config.yaml
d_model: 320
positions: "learned"
lr_mult_qkv: 0.4
grad_clip: 1.0
MLP neurons of a small language model. Each row is named by its layer, matrix (down: output weights) and neuron, and shows model dimensions 48-239. Each number is 128 + 24 x the weight over its row's rms, rounded and kept within 0 to 255. Numbers have three digits each. A neuron's up and down rows have the sign that makes its largest values positive.
Before each neuron's rows, "fires before" lists the tokens most often just after its 100 highest values on Wikipedia text that the model never trained on.

fires before: "\n", "|", "| ", "ess ", "istr", "\n\n"
L9.down586:089100124155151197135158106122146125101123135095150110161147116143154104121103132111095114178120137103168103103129109124100133129123126147119079065158119120135113126110103119149087106112128103088080154127089094110151109102129108129101092127129111090080138168114092126086163135124110134108163138148084163155117116123144105148109091190144115127100172144134077170115109138138158181119110172134123157136125132168140131110138114125108155135187132104105150115131127122153134127117125195108150108138151163125161106129095140104140115151130061124161115093159114144124085166126134126128

fires before: "| ", "to ", "|"
L6.down152:123092152104129116132131079133112141119149129083087112124126118154115111107126109135156161112123148127138146147137178102110109126118141156138165134119134095102109158122115154156122107115111130159101138103100103120125162114126169157095134119140115131177103137146150131115115136117083145158114152125167149103158110171125134182107159162131099125155109144163115115118168145142140121136143116104146174140145139121129133113092159156134136116166098081154161124092112140103115132130147109132132098149143069124119179166124177136165118132087147137094144136077117106125118145107152126121

fires before: "s ", "\n", " ", "m ", "t ", "ve "
L3.down1208:117150130072104149124139140115189159101087117131172107136124126161114073086141143120122135139127155077112132128136176140158151131150108131167152099128124107199139164140114112089089112115139134137129175100123149115105116121144143162139099146163107127091115109119144145136148114168142106168118124148157159103096148115102113133094134069120194107123113109121178092118148130144119162167116122092132115132112126126165130132107151144141155151102132133127142137145140130136135120102122109107103142148123116151104115141128135163148158102120129143117153152112136128140104119113140094122

fires before: ", ", ") ", ".", ". ", "\n\n", "\n"
L19.down469:150126143130116141153124132172139109120138104117164132161120119130127107085147170127136111137120085115126121129111109109077092117162071075225122101137134113081108178184171141125173111112076121142147146129129106130130097161128131141109141116130133139110156160147132117132157117116116119129100136167154079147162145128134104078111107130126163149147166114116122122119105125132113117140102092156146144120124100128083099113095127127130136144143145077139118106132158102118137145107146164120129139102143143147137112091117115117077116125106114147152141125150135143124141126137128116139

fires before: "\n", "\n\n", "\n    "
L3.down872:115096138105110101090131112147168117137169168141167141125182089126134134159131125144113121135111133085142158103137122102133184133144120142151117133136140113154094085116162116213127148142120152144096114103158096145125133117097178126131151098136119137133120116130167091159111121136147147128105108172126149092131126172116134124121130151141084146159133147162074147108152118112087098145121125123156149106098105142130138069159114111151153084133106123104100116110080132138159106116207168157125136180127125119094142112149137135165099129087124123103115143102095135146081123115102167132

fires before: "M", "C", "D", "P", "R", "N"
L10.down488:077145146195132125121095110117200104135158126107160114106141152085104119150095119129127137103121123127131099127173091134148143107106109095123118144116122154127116134116163132124125155138129110157099136096126127101140070149115131122160124069119159155101121154075090161135158122119061137149156092131168133125151166155119128102109158138110146130137124088161111140134132140156113137095099146079132151124090121124127163136108096133133117135176137138123102127103156123135148137145138153100133150134176153154113099179121120119161142180128147083141129091107141119158096111154131153118

fires before: "(", ": ", "s "
L19.down131:115137148095122086127157155118164167156117146147103152124132152099148125112111121104145123140150155146097148119118138113167106110160106149139111147112122133117138143118139121137162128118173102129125100151135134140081188078147141086143123130115128108103121127157153077162126116145155096051089125129145176136119132116109135122126135160169127147069125122101151105120137078119129132109135159137151116138153170087153109125147148116119125138165082130098090153142148128137102081126133117086139095099141089139171193158128130142109138161165086148095135128139094113086120132090135123108

fires before: "\n", "−", "s ", "| ", "|"
L9.down445:132135107113107132089117109149144177095112101098100117094150068136145142129114133138150120173140139188123130101131158080146126161153118121096096129093120167062124114133079133160141123145129127151129141169140111172185143129132083136173130114127126100184135153140133162119132138124069164163123139115101150092142100177133126123092107104132141137113163115113124147151128143125122143072122103142166160127118180158139128160125117143151141158106125140128172126131103140123141106136116124124102167137114152131135139126158115123143128143126106130135126143161152159144118140133102117148

fires before: "| ", "|"
L9.down470:097148106152142121124114139144107082131121159108124147122130164151129137129067136129158133129097121126088132127145109158122106115102137131122119109103170138177132127160073124063130153118150115169133139148117161132126111077141159115092096131123117131096142143079099142139122133139144095156179094125190092105118114115160162177121096103125125107117141145079125098170094107090142121147160082128140126115131114150117136149110094093116195114122129167113131114143160134159135158107071142110129154114127128135159120130126153116137117086146159111132157102164122110179141102094128138152

fires before: "| ", "(", "|"
L9.down102:124120120125151133132130105098106163111156100131139129154137129116124090094096122092173146132114120097103122184112158101206123122126116120165155140150121129103102109120071133108121129141157160111114170090103161072129145130182094138128103061118121134125145134142115139116100134117142155151121118145143122074103152099136125125130124110095079132138121126154152124099135113104091101118106127154136134114129148076132112133142124164140110124115105178118133132101158150170119088121128134140137124101151096100130094116117152165172165138121097150122112152120143110139097118123129136120

fires before: "\n\n", "==", "\n"
L8.down651:089090118109098124094120136102142110133155137144123135127076121155150067134177137135116149143129082179154118140133134109078118135169102145158129165129146152129179103123191101155134154118156142125129124124160122155110113130089104155125146101112146139111120102114121150104153087110134162145116065088172140149128144102082132155101145107124128132162050092102172149108145124144171125087150134112126084150091119132163133143114107141114131155138162128127116108104126129118117138100133129167144162105097129139141112166133129139103103137127105102112125140122109129085124115097114136134

fires before: ", ", ". ", "\n", "s ", ".", ")"
L6.down56:127076101115140093139105112128134130121103154153101117144104102074122121142097101133097135135109096126133161131132129154094122137138150134150084108162151142123149104105147121151074129140136179114180142141103150122138143118143132130141120136104103115134156153120120109123147190137132113121122149149133159126119154106141153111147104187079124126133153170121092090105103112131099120149129169062109121146119102115134117149185149134133142098144148138104166138144128141139141167146148138121127119131128092163110141108111146124154114141162080142122160122134077128112143091074123151094

fires before: "ed ", "es ", "ally ", "ous ", "ously ", "ing "
L9.down583:143107167149141091142150123154108159128119155165139132128157106166144126168152168127135155151119168141133133108079124165168086124142111142132117157181129105134118144118106127123163147125108137178136113150159104135126202126125135147101151078145159147109135119134146107102114085109141138112131147100086092096118101105132129143169070116115102124099128138143145086122114132103126092140122137145134130124143146154078130091131092089128121106091139146114127077122159150105101104099165132159079096170075116110061109109089150127131105096090138160175114144118160113111133149135161120119

fires before: ", ", "==", ". ", ": ", "\n", "*"
L6.down214:147114108140136122163102119145097108145117170080113121113102090092127134101152158126144155086138119130113128132102103109141118167091097158114135104132155141133147096113116115128152194118132104147129078130100099105151099108120117126131100098110106097102149107098129152121107156129124112121153142117087195146140125143100138138139153116151138151115125125101162116096114084123133099101127100115138117136104076113137102099122170135102112121138158136117117139162091118107092126173122137129098119101100153169114102117159147130064163177178109158117111144129131099107095163122137160150

fires before: "\n", "\n\n"
L8.down142:132112106150120094143144139129134157156110128136103120153143108122122097132138130105121140151190095181118138132116131119131123126159137185150133119098137114072172107141115127081080127156158121066151175142106138140121134114132098104116124067182143125108089160101131078125091081130164130113134143162161156105144106134082135107140135150107143101129149130132125085142147099124103091133138145129117100136166120131113141125097144095124149116154094180122158122168124116140135141190126129110108100141142133107115179144099122134102110152103099163133145076119145136111151147125167092155

fires before: "\n", "\n\n"
L3.down917:094080143135113179116097147145154136105145143101146149176096125128087141092156096094121113139168141173131150114120118137158135126122139158121159156140103129092133141175139094119069123182143136109095133122094154104100108142104116134058143134152084112175118105069126139119133125139149094205128112139161124144132131130113127111094106150101071109163158135135145136134115118124117115115124150144145124146137076154166166125110172114109147113137082137152164117159102118148087141166155157164148125132092149117139165121106159110133127161126127150121133097145163126166165095137129127179

fires before: "\n", "\n    ", "a ", "\n\n"
L3.down194:140146146153129134109127113162117113123160117110129141111144091150142152119127142135109157138097147155125113151123137173138153152132118138206105160102151155129098119143073117172126136145138157112165075127127128131113187151103190098107119124125154137167112127133139126138143094129154138122166176121115126116127099153105134140172122158179125134139109122177120159142128121107103100165146119142166140085137133108068139100134150141133123109117145133107115135136145130164139151103111133110121084138151112110107119122156168161132089140138058152117139135100096154085108135113139166112

fires before: "| ", "|", "ial ", "as ", "ated ", "tor "
L3.down83:083109120126137100207117133105164126115168098108099147161089088133153144152116092125137121101076156123138107116143124113152111103090113198116142142143108130123110094133137137129169117119121112085152112164118142142124156142149105108143108106119064115110147183112127174155147161154132153113126159085112145144144105122117113121153111131170144120090107100134119129106093166132097104077136158100132105117166120096129089139127156157172132114148149103133111135173129110163154115141114167099081126102155121112114100165117141127147093158185147154149114136140131118135109125133076148108

fires before: "| ", "is ", "was ", "and ", "|", "– "
L3.down189:150137105135090143071127129118188075111147132122156175146141097151152096157105157130118105140107128117129083142147163147122102135132132102181105141126106147120122128158103117147144118100086107123119124109160106121169135136139135134134111147126125113117102087148118131154120142104124138156116109134103141124137163150120123098120154110121099141155087093173177154137151144113104082135092142141171144095117111096123135179110141130126105131124149094150160140126153106135143166096104105127126149119081091134116115150129118103186130131132107150138135166144102122164079139134072148159

fires before: ", ", "\n", ": ", ".", ". "
L6.down701:109141114109107115152068109125132107133131109140178139109165119125135141140077128126119119153109170123114131146138130110125110128165124117119116167169096109098125090119103074140156151093145147160148135152091089129148178126103082115115135127137138107113094121123133138098138116112167144135118159164129139132118154121129114171095084158148088132155144151171148146122106114132108111127169208134102130132109100083103105109156174130124142140172101110121123135109118165165141119141125149113137141189126122149128126072144117153130165135108154126139110123138113091120148133096139127112

fires before: "| ", "|", "("
L3.down773:132121128129167119165146153143132092097107116138131141133117131110181089142140107167153108135107094131156130112143123165099168121120101150177102158129129095179143093116139122084166141109110142100150084153081113135144106120120141142180108135162132159093167155113109090128072127131166117107174131111102112127163158125140128136148101105121124130133108139101136122115123088112156103121160143140148052119111147124142115153111134150149112122142158133143112110126131115122127105113126080096156146110147112143133076145128124089145122127163086117133117170109116112112125113119133126148

fires before: ", ", ". ", ".", "\n", "\n\n"
L9.down261:099125103108121192086131099155144130093163141182135116088126128114099118109148107124193121160100117098148126121115085166159112126081152153089137149166117117092131164105110143121108191136109143167087105134108144077155100129125119107107101090117120138150144120114090145164102110164116121138135176184128130117141058137151146114160129141130130136139128154113123146083143116107098132159136135097155161134157094130143116155125117120121109101136149124126171119144101138123110122143133124146120129119125135115110112124102142180147137104120145134126109120099144136088086138128127140127

fires before: "s ", "the ", "t ", "l"
L19.down412:114148108111168121108116122104116130135145115166156120130116087164123147085151118129132123167164065104096151132129100150104092106127095122150090137157111072177136127151136163113126124111114159158130120125104149098141109124123154150112115126108115139139139133109140127117139128164153129154118163127144165137129130124139112115129106118160169126141142131130127100139100110118109145110140111141142100111089118146111110136088116104138097179096135141154133126151123120163151167130118124108111156199164161126088107121147106142110081141169059121063135158158136100143070109126100136114

fires before: ". ", ", ", "==", ".", ": ", "\n"
L3.down1059:154126075112173122130153110096173145152107087094125179139133157135145109073107117158129153162148106137166126131135120135109146108124086129188145134140165109169121095123126137185141137144097107140152141100099148146076101122124138121087101120132106143146135162120157119143101079145105135139113128128121124131134158129136168157141124125128111161147119147125109124087113157115092142128093142122159130126085120130088151131103149116125136075097098153101105134155132119116116118138121106150158113096103092125084114070150142145120138091128146127106120120111183138128107199109097132137

fires before: "- ", "of ", "Sy"
L8.down1268:173156126089162148117119116116166161142134123111164129122110116118140128110134123113138142135170098111150199112145097162133124128139140111166150133116128138122128089131083140169134171104146088119148111147185132134149145170088087121134135115119147128172111163127149113124142109127113117119167130127142137091128138098134121118154131107135110126132093137168146110142114112114117155083086081167151156137138120111170095077143149127086146124147149121121092130118140143127083111128120122101149079149111149101077100133212107145100107120107113115112115141133095124138148110098156136142

fires before: "| ", "(", "|", "is "
L3.down202:131112150123165125138124105107090104134124118152099145140101124114134110135106106143185133136124117095085116124126161109156132147119106112141089148113119121174098140154143105118141144101164136116117129156129132117151139112165140134155147090157099147131153085132122139135138114121126097136134104122163159120113140152120142129115111140131098119147138123158132129108115126084087198160132135136097100085143174089121137157121146113187102164128087130108139142111116169186122133111113093102170114104138099138112150157138134163194151068115135088112113104131115113163124125121177132155

fires before: "| ", "s ", "um", "(", "|"
L6.down519:163128166137107146118096196122126139141160145128096078131120153169120142162129077134146128185122118118113133105115150139112140118111137144161092107148108149125105120175095140087141150121133133112160110126139123126100090160122119151068145164096114119105128131115150138154108126118112135132134150120085128157167136099129150145138155063116136157129106151121139149136196150138106154116129152167148156116078151151128131077155124151123063176104118163176125166140134145133098122140143122128126136122154117162144104119147120119130086128157161162170117084124135091145151107126152112145

fires before: "| ", "; ", "|", "R", "Wor"
L9.down132:124108162183139117143117093154103102089152127074083132118096098116154112133142113151109122102116138129145171129134092134162084100126130124132109127094128131144154129117139115100127162110119124143130144161141125149134123141126100140138135156147110133212164146068130131125142153126164141147182108133096163121164141102095176126127105131097090126115111181118113107097136136124081137090147089131113134141101127107191131114156156104099105139146139127127158096093150122113142159144091111105137129161135106123139143138138110091109123128079149121116146080124164159132142130169105094127

fires before: "\n\n", "\n", "States", "D", "States ", "y "
L3.down672:087146107109094106145153127156118155116122125154093133154151105111160129087144131150155096140117115148129135140125126123127133117140161093142115118104153153113134139140118141138150112152107156162158121123137133129153124070156113127125153072143138127162106116140142146149144127157140121157104147127139129133145126137130183130128150128102166155145137071127149143155133151120138130089122158133145089120087164148131100123095112135080117118115087146125149167133109146119193124103103156154105095081162137161104156134152106088116145134163109161126149151131133143079132091117137171079

fires before: "- ", "ies", "ment"
L8.down338:155151116150136097098122132127155179120124141081131150150118108129149146121133086097100135115123146109100156164122128142088104157116096142201097154108118113125124129102116133157129122153152133157172150170229127147166144157065160127097161108126107131138132147126106117111118152144127135162113097110122123068124096085136136126135126119071093127118162148137156132113094154141081140163087133139147113140125107128166117120115125137117104161148112150120113077093122089134126121143093176075127140130126150168132119118184150150161109148134101132129137147102135126090086130143169146131

fires before: "\n", "\n\n"
L9.down706:174137094126128139153119128118141132025124132070134115148103127141120098119168144116125116138147125108136118118133092123119124141193138106177107121134112098142133180138089162113138087127104177094139146135120112091133109157139116116157137123134119111153145114097112109106119118104179122123162102116158105149089100153096101129147134097121141112139152131121100149102128120096117092139100128127158128129137102110137159114087121140144121154104076137113129095174137099107106153122149119125123140098137155137136151120133131104128112148112124141137160132167122107134123146168149127140

fires before: "- ", ": ", "0"
L9.down309:102132142107099143099158130123123100173105138115140138156141167145048116114073115152132100133096139174075096132134087150074139123119135146166102135146090060141138067126094127117136129141134113157121095210105122138133161187160166185128108117143144128085130147124144127153124101116050132127150142126150116102137123096119120141125116124123098134142180108155120172119101104096123111118106096163147109125089071091171094120125080125121158130154117133118104126095107136124144112126096132122096127118160182108120146120113119130140105142182129116111127130094153123133090146100152147137

fires before: "of ", "- ", "Suc", "M"
L6.down416:162178094105121164122138141152110139163110110137090168151098125158154106073144106137148140115110124119109185119162120139137084141123091121154135159121155097137118101097123115116144124130159105182144119134125146200120138090123123093123134083150122124160107172110097137118136107111128127176178161087132096120123145143162134106141130138125120123101137148146122121136091144127095164080107126134157146109164105108134073073133157105138156122095117103129158103141118119120154119142092139137141151160153163118070102125118128117137127135127106096146099130108147107099118114151131149119

fires before: "- ", "| ", "(", "\n\n", "==", "\n"
L10.down174:194139103095124118112080079110126127141117146152173108108149138113128136126145177178129118114136114149125086118123116137121199167127118106098118102134163130148140120123115139079119127125160174135141126087145113113144090123106116121142096126108128131141158148140081101138121098136142095138123109108064137162153098116115132111174103077104154158143130085121110146093122129095150143124129122103173148142098102094107126104136119125121121172097106174157093146098189122143143146129130119128129120090129184136138106149135134119172148127138106123151108123128151139130126153172138134159

fires before: ", ", ". ", "\n", ") ", ".", ": "
L19.down470:129129111114117158125142174135117127115138141157120118105139141119121136096112137123104176155128119159166129095089116105137104112121140075219109132155112160119140105120124118141126135166146145152100129165142197135120148159111112118121060120142129145131104128142134146111122115137160108130143119113100101155108130170119158110146112115155124124100079167123147161107110137076105069109107127095150144116106130127112129107100139064148117149131119131118121140139103112119088116115106124185132124142144150176146141155113131155149135157164133125126082162123168142118104138149142161132

fires before: ".", ") ", "\n", "g", ": ", "ing"
L8.down908:145092130152129139080162129142119143185166082121072136162145128158154139115109123154154144129139100151155117148131140153145136118149116168124139127149153176085137160096128141080113184120082132108094117079096152133163097159094117113108085185122103136130116132153126148108134144118124160150176153147145131179127089153133087115126119176150119136103113164177153152187104188127118112148129116177129113136151136128133135118102130103112110137130151152128136104138139134157161147086155114155113122150100157129123155139195098075145152123137126095134139161110126119112085111103122144139

fires before: ". ", ", ", ".", "==", "of ", "==="
L19.down560:168131087132123112129164118112192113142135121164131077129125131150121140113148127148131112113125142150173129164128098143140162120107137100248107132144125165131141104133171141134097166155116133139150154144096136105094090107102126156125093102138118126104132102142139115119115157145112166146113156131157124147097088115137115143134127136119114137151109094126138120114135091144126126118152122156124108143118127121152134125094122092139128154141124124136141079123118153133067082154154107099152130135173138137160123117136129130134102152154098144109134119131115136122075117109145173122

fires before: "\n\n", "s ", ", ", "al ", ".", "ati"
L10.down743:171135140122145133086089117098145136146114178084161141137101143106102105135135133142135190099190152134104156115150093150131145124100154133125144132097097122123126103137099105121130168125162138129116110107116144140125129170158088126115150126111132147122128145146114105125136114125095167143133147104105119128133176134168150102112162154152106135107122129132140126109130145082081146150119111186082172113117168109082113134142127145105143104162108064098121134105097155130150128138124130089125165136078115107179098112122160139161160117126125177134114153123108132143148140097110094128

fires before: "; ", "C", "N", "M", "D", "R"
L9.down708:169135095161136128152146115134113148141135134148095125162086110112137131154141151123122128071131131145135102187128141149144132165132128110099088159115093105116132136132119139106139117151154095137111146118137204087137139136072139133146133094116117114152122142115076172160125123126145100176116142146117112102152162165114155171125119106113108121090119122144149129096137130124066114081143080193115161128152140143103104157190087130155107166131155120134113135122178130136118130129144158076142141133095155110166096151096121078140129156164151069126144077144105126154119156085081162138

fires before: "; ", ".", "p", "\n", "0", "6"
L3.down1066:162165085161133130104187149133154147139180113117185122120115143128133115132133149133130167154107131143103113095087100156111109107097108107201139174124160138150112132143094147133155180175094114141100102146130163146105135143114134138169115133094092112119082135149145110121163118143140136133124130152101106143120117101157144114114157098169141116153161182151140151175096105167153128145128126103089114118122133112123143098126117091121106134111120131145149108140114118126143128142156128117098102069113142159165143127101112124157085168119128118116153116172155129107136135147123107112

fires before: "- ", "| ", "A"
L6.down1068:148127128138116139109155154130169131174100139122140123130112120125148144138135095181147134124128122125123132130114107139141115123107099105176146171134105138123130126134053145107137158099075114130115136109181096169190133163138132150162154110152140165133119141149181140132112117097123141082127135118110096094156124132121068099133108138131156099185152125139156133096135136136133116127107106114120148126178136123143153095125131098146160133128129172127106085149106154150108139083099132095129115170129189084076113132109160131133071113108120150089091140123125103120131091141102170138

fires before: ", ", "l", "==", ".", ". ", "s "
L6.down879:091110117125083163088117129166139155159120127149131154147158163100140144134162114113134108095143158165108142136135130090127133161073093080183158143136143142143129129167070117157125152113088120145116123125083143153117095148171095153112130142154166084148106113081139161115107123137095131098143142132180122120164117138141111122151114113141120098144150124109141080123090140112144099140125185170138132139145170114127126127160111150141143107144155168078150150168115167130142110135119099102130143109121106121106123110135187136161090108122117139137144119128160126160108139100130137134

fires before: "| ", "of ", "|", "(", "\\"
L9.down1262:141128112143133154154175131135154088144116166109131109113144104109120133135090132150133176114118169147138092119132106121093157163125142110130159172119076155170162129137144131146134171090108143157108127119093145146106134096097167154080134135187102133175110183162132106125084120124111130141138139104128142127124122136114134124129165111182122114137161121168079148073135100115161160158142088172156101142091169096113123087092149147116126154145128129122151110092127106152125144112124158190116106194071103098127131152136170117142104152133157163116130125118128180136118112125181125107

fires before: "(", ") ", ".", "−", "| "
L6.down29:151112162125147113134090091140140099216118147143115138150121131128080091131115162193121126117101101126101142139076126144131101115104130165101128128160088143070111136125152120114127121138118111082136093125127143096107169148126136116124096102135153120080091099110086130175140135100133091112114133145141131158083142121153136146124122112127093140154115116109130158133156154162110122120113167171128130118152145090090166156137163155118103092130134160121115145131134128124070138115163113127060109106126128155129121185120114165131094106122161121083125112125132102171123103102103127112

fires before: "| ", "med", "alist", "career", "("
L10.down112:133093166167108170105120150152126080132111136117136114145107088193147147137099084195139115136121105154134061104113136112139107145126140104118125148111143129146169084173112125139104181114146078155129112131101160105084111139107133138104134173193143154100145105085152128131135106117085163155136105129103131106129084127165091154139164096159156131144095142093118135134146109140139108145106130132151128123172096085097134117078096123172136116095139139131159126191187122098124114130126148174147129152158121151106157137098098116129100114100168138127124128119142159097093119162135097122

fires before: "|", "(", "| "
L3.down515:130127154146154138165131128150110113086144135094094129139138154104131159056128103108149118126089117142088108146149197100177103152133114116214109132147103109154146108148146129131123159106093121109106171117110117089148104130160110128122117105157118150119140074105116124148109133147161103140121109098159144089116108157151114125103123114130151105144150176145134115113155140111071152166127135131132080105123144149133151160107111141165095133146113123095151130090161112170092137140110090149147127083133103143096136129136123133132131133132131144143124116129126148152108157115162118114

fires before: "| ", "−", "le ", "|---|---|---|---", "2"
L9.down240:164142114151108159077149131109094133186146129119126121169105139156126146143118129124127113185139124103143165171106113137116165129064094096109128121176107132113137090077118150162140138135121115153106107193110101157138145153078083111121156169155131133125138103172175174115083171113087118118103090134138123083129178161137186100087096164131122122131147129125136126115101153176133184124144126148159132150159119139129127141127093078124115119127142111111154118156121142141121116163106118111151153158112133109106095138125091116132144153129108135122114129095136133094123130091147097132

fires before: "\n", "\n\n", ": "
L3.down651:161123129102164084134171156163108127169095113097109129130147134094144137089146127137137160134136106135149180110121178097149132134144096151127154130124126164135092098118119111174143136175167128180131110135111093133172136107131141117127130127126137148129107113097138132128076101132157092147174144131120114124127103118160141106160155160132147143080146098122144171115108155116066106113121142103142151093110113137136144103153095078155111152152122134142198115137112151130130120102123125134084137120132089138119133123131149154140112142162086151139130114111118101106134123110143096114

fires before: "| ", "er", "|", "er ", "tor", "ten "
L10.down435:124098100135107095095165112115124093155115124154141126128135118152111084149117135128153111134104146135151131184135117135125146183101140166145115116112097144098142104118148126113137083113125140155160144157145163094127080100068166127154164108129140122095157124151152103152100126122092137125141132128136137163092144155121142153142146134133130117134102139140142156153100104095100180135123103138142123114164119097173133071151169125116124102111148088144139083127146119157158129161095119146180124099098135096130108126167132111169111102130126137136112133151155095126109165165139109140

fires before: "| ", "(", "|"
L3.down816:104108127118166158158103149122127133114129162123123148151116117155143103115115103143111112111141132104111156150104157123169150084145085136185141100148131130160117115157111148127097082131086137135110135156139138115116138129203136137114143102141127140108165080124145128119132133123144118142098067122150108093112161103134136152165117136106162117132138114082132124124154132129107150154161115081085135128139156076116132112136139122181140136125095118139139138158108154144115163129128108107187161146142126145118139140168119136166162125104149151113108160098160123123109152099169110147

fires before: "| ", "C", "M", "N", "H"
L3.down50:147119135116167112151125069120125137132119158125119117154096117154137120148138119094077114112096095086103147141131148144109109111139145123148078150116140146146114141152116125117153104080102157148138115133101143150169148139115140101151154113107193163134121127089122138138148153145092144119113085150123149100160167118129131178128151123129121116106149116120118129097141153122130133126123117125103124087141119187135138127163074137100139118138116110164128107095140187135139162092091119090157123152122077107136114102140096134156091094136116111150144178126131174115105096105118122110

fires before: ", ", "==", ": ", ".", ". ", "ed "
L10.down717:134131116129102141138094107137126108154139127118169112156072141174076119130147109141133113148157147125096125116106091144072153146124139130124150159113110149091139074115146128108147128107131119182149137161089163141150114150183128151112115115132084073130152134117111103140141139153109105138130141126119131123132052129111155136160117141100107139133128098133107160159131124044112110143106076169132116129133145130116105116139111129141133125102122123115119110170113170144141113123113122134157120134105169138119087138155139151130126101122182148075120109086171128154115143135149170117

fires before: "| ", "by", "s ", "al ", "al"
L10.down410:104133186129122173073147116125108129133140128124139123145081124155109110118112114122164128122130055128093119097161117139150170154149132142155145152122117173144135112160112132127104179120104120144121146128147114151112094123121099140132156076125153152134119119117118106142181133123150136164182173110144156157137143155134121129081132093120133127137129126115172132117091132110186149157146099171138108131159136135144097122113109138129115167137120119105178142175135161124118107097124109127151106104102098126132101131125125102085148102179138124145095127108159106090137120089108083116

fires before: ", ", ". ", "."
L10.down587:160111136098128133100143129145111137132155123110144135136120095117142136105080105098183081164142124101130152133122109139148109125093112126100145141140163141125154140142114129098073173144143149086119125122108161125099106169117108129164115117129146133158149140133157087106125079122166137144124127138146140167129101139149133119137075148088152136142128146186122117114103140148131116128098161094158130136114155101111150084124130115144123098131117126161094134118128114118116122135138113134101107130109093196104139106140181131178143145119124146135132151090133125086151139118162111114

fires before: "ed ", "s ", "es "
L19.down443:119136179107135153100102133155114103117148153141170110095148134105117096173115141105142122096128158124099124164133116127105125157088119094228100123137137145121133141190152117084120096125090171151163132124115116132129091119125114134107149149091121163153126163140126097142119148129137125103128133139117103107154158145096138118121113081107145138108169125121100104178146152107145159132149098126145113142116134129148093096129098142105124131151118128154121115148098121098126172111112131089171116109107108146129120116157107149138128092196091159126146107134106103114110133109120157138

fires before: "\n", "\n\n"
L3.down93:117094140137137121082105125115094115104114113142123110124132081157117107120126126085135111149127090128083129109118156123130113163159163153187117152114153125111133120173140077123144138137136154087087137180137149127099131156100120160131150159131102138178097123109131122147115131154152066218116055095150148164182135110105138120102157147109119133150152123112149132123121119134117104126140121132115140128125112141130156137109118168108125131122131166112181101093111140113068139154118139159127142140098142090131151102095140134134126150134138132129129112117169150134169101111115126154

fires before: "ed ", "ment ", "ing ", "or", "ment"
L6.down1277:129127170141101103078138154116103125149122146141138169108129094104124146135141133138158160141119138105111092076066109170133099148131149059147127157117126093107141177157083154159166104125111126121161164140135139158100143141107160135114103114124097127141146074168142103096114121092120073114080115094150115124131117089124110171092143126157136141132134140135137165110139149153098155128133124133142157101123137112116139111126127065105126113131115122103157167156127095119111079138150112169156133072131142115138149125155126140173120127104109187129139149124117118119159170113125152154

fires before: "\n", "\n\n", "i ", "ility "
L19.down458:125142116111142116101121119140135117143170120153136114150137182116100097137114133092147137155154086103098118132138153127142173104140128118138121114133072109159178133106110119144103114141128132140153098140140116137106075114118145117154168158109128109136097111087141076117111099136172080092111093141088141136149124128112108131142113097145107111123125127143144141121126071132155099140140128128145136141151142134115133085142145107110162122143133124157075123090128136147158120154153127116129089115087165144117100118111078124138106083105140122100172127136159094124128105143124095186

fires before: "\n", "\n\n", "| "
L10.down438:159123130134149124126107158134129131122105141125147120141111178091130112129134155151135130102125160090123123136119136081123127175119099084155125125122131112138097151142134154134172161106117168117133126127147159141114135122125128123154101104141082120097132124136102148094095119115149067113113155179098101125100131159114137101135131121143144122117146149149066127136143095051098097101138121166145154110116084119137082114101132133160131096177102117096105104167145131156136107111135123124143171151124116129142157143135089122162122106103144137129153125152118141133172121134157170125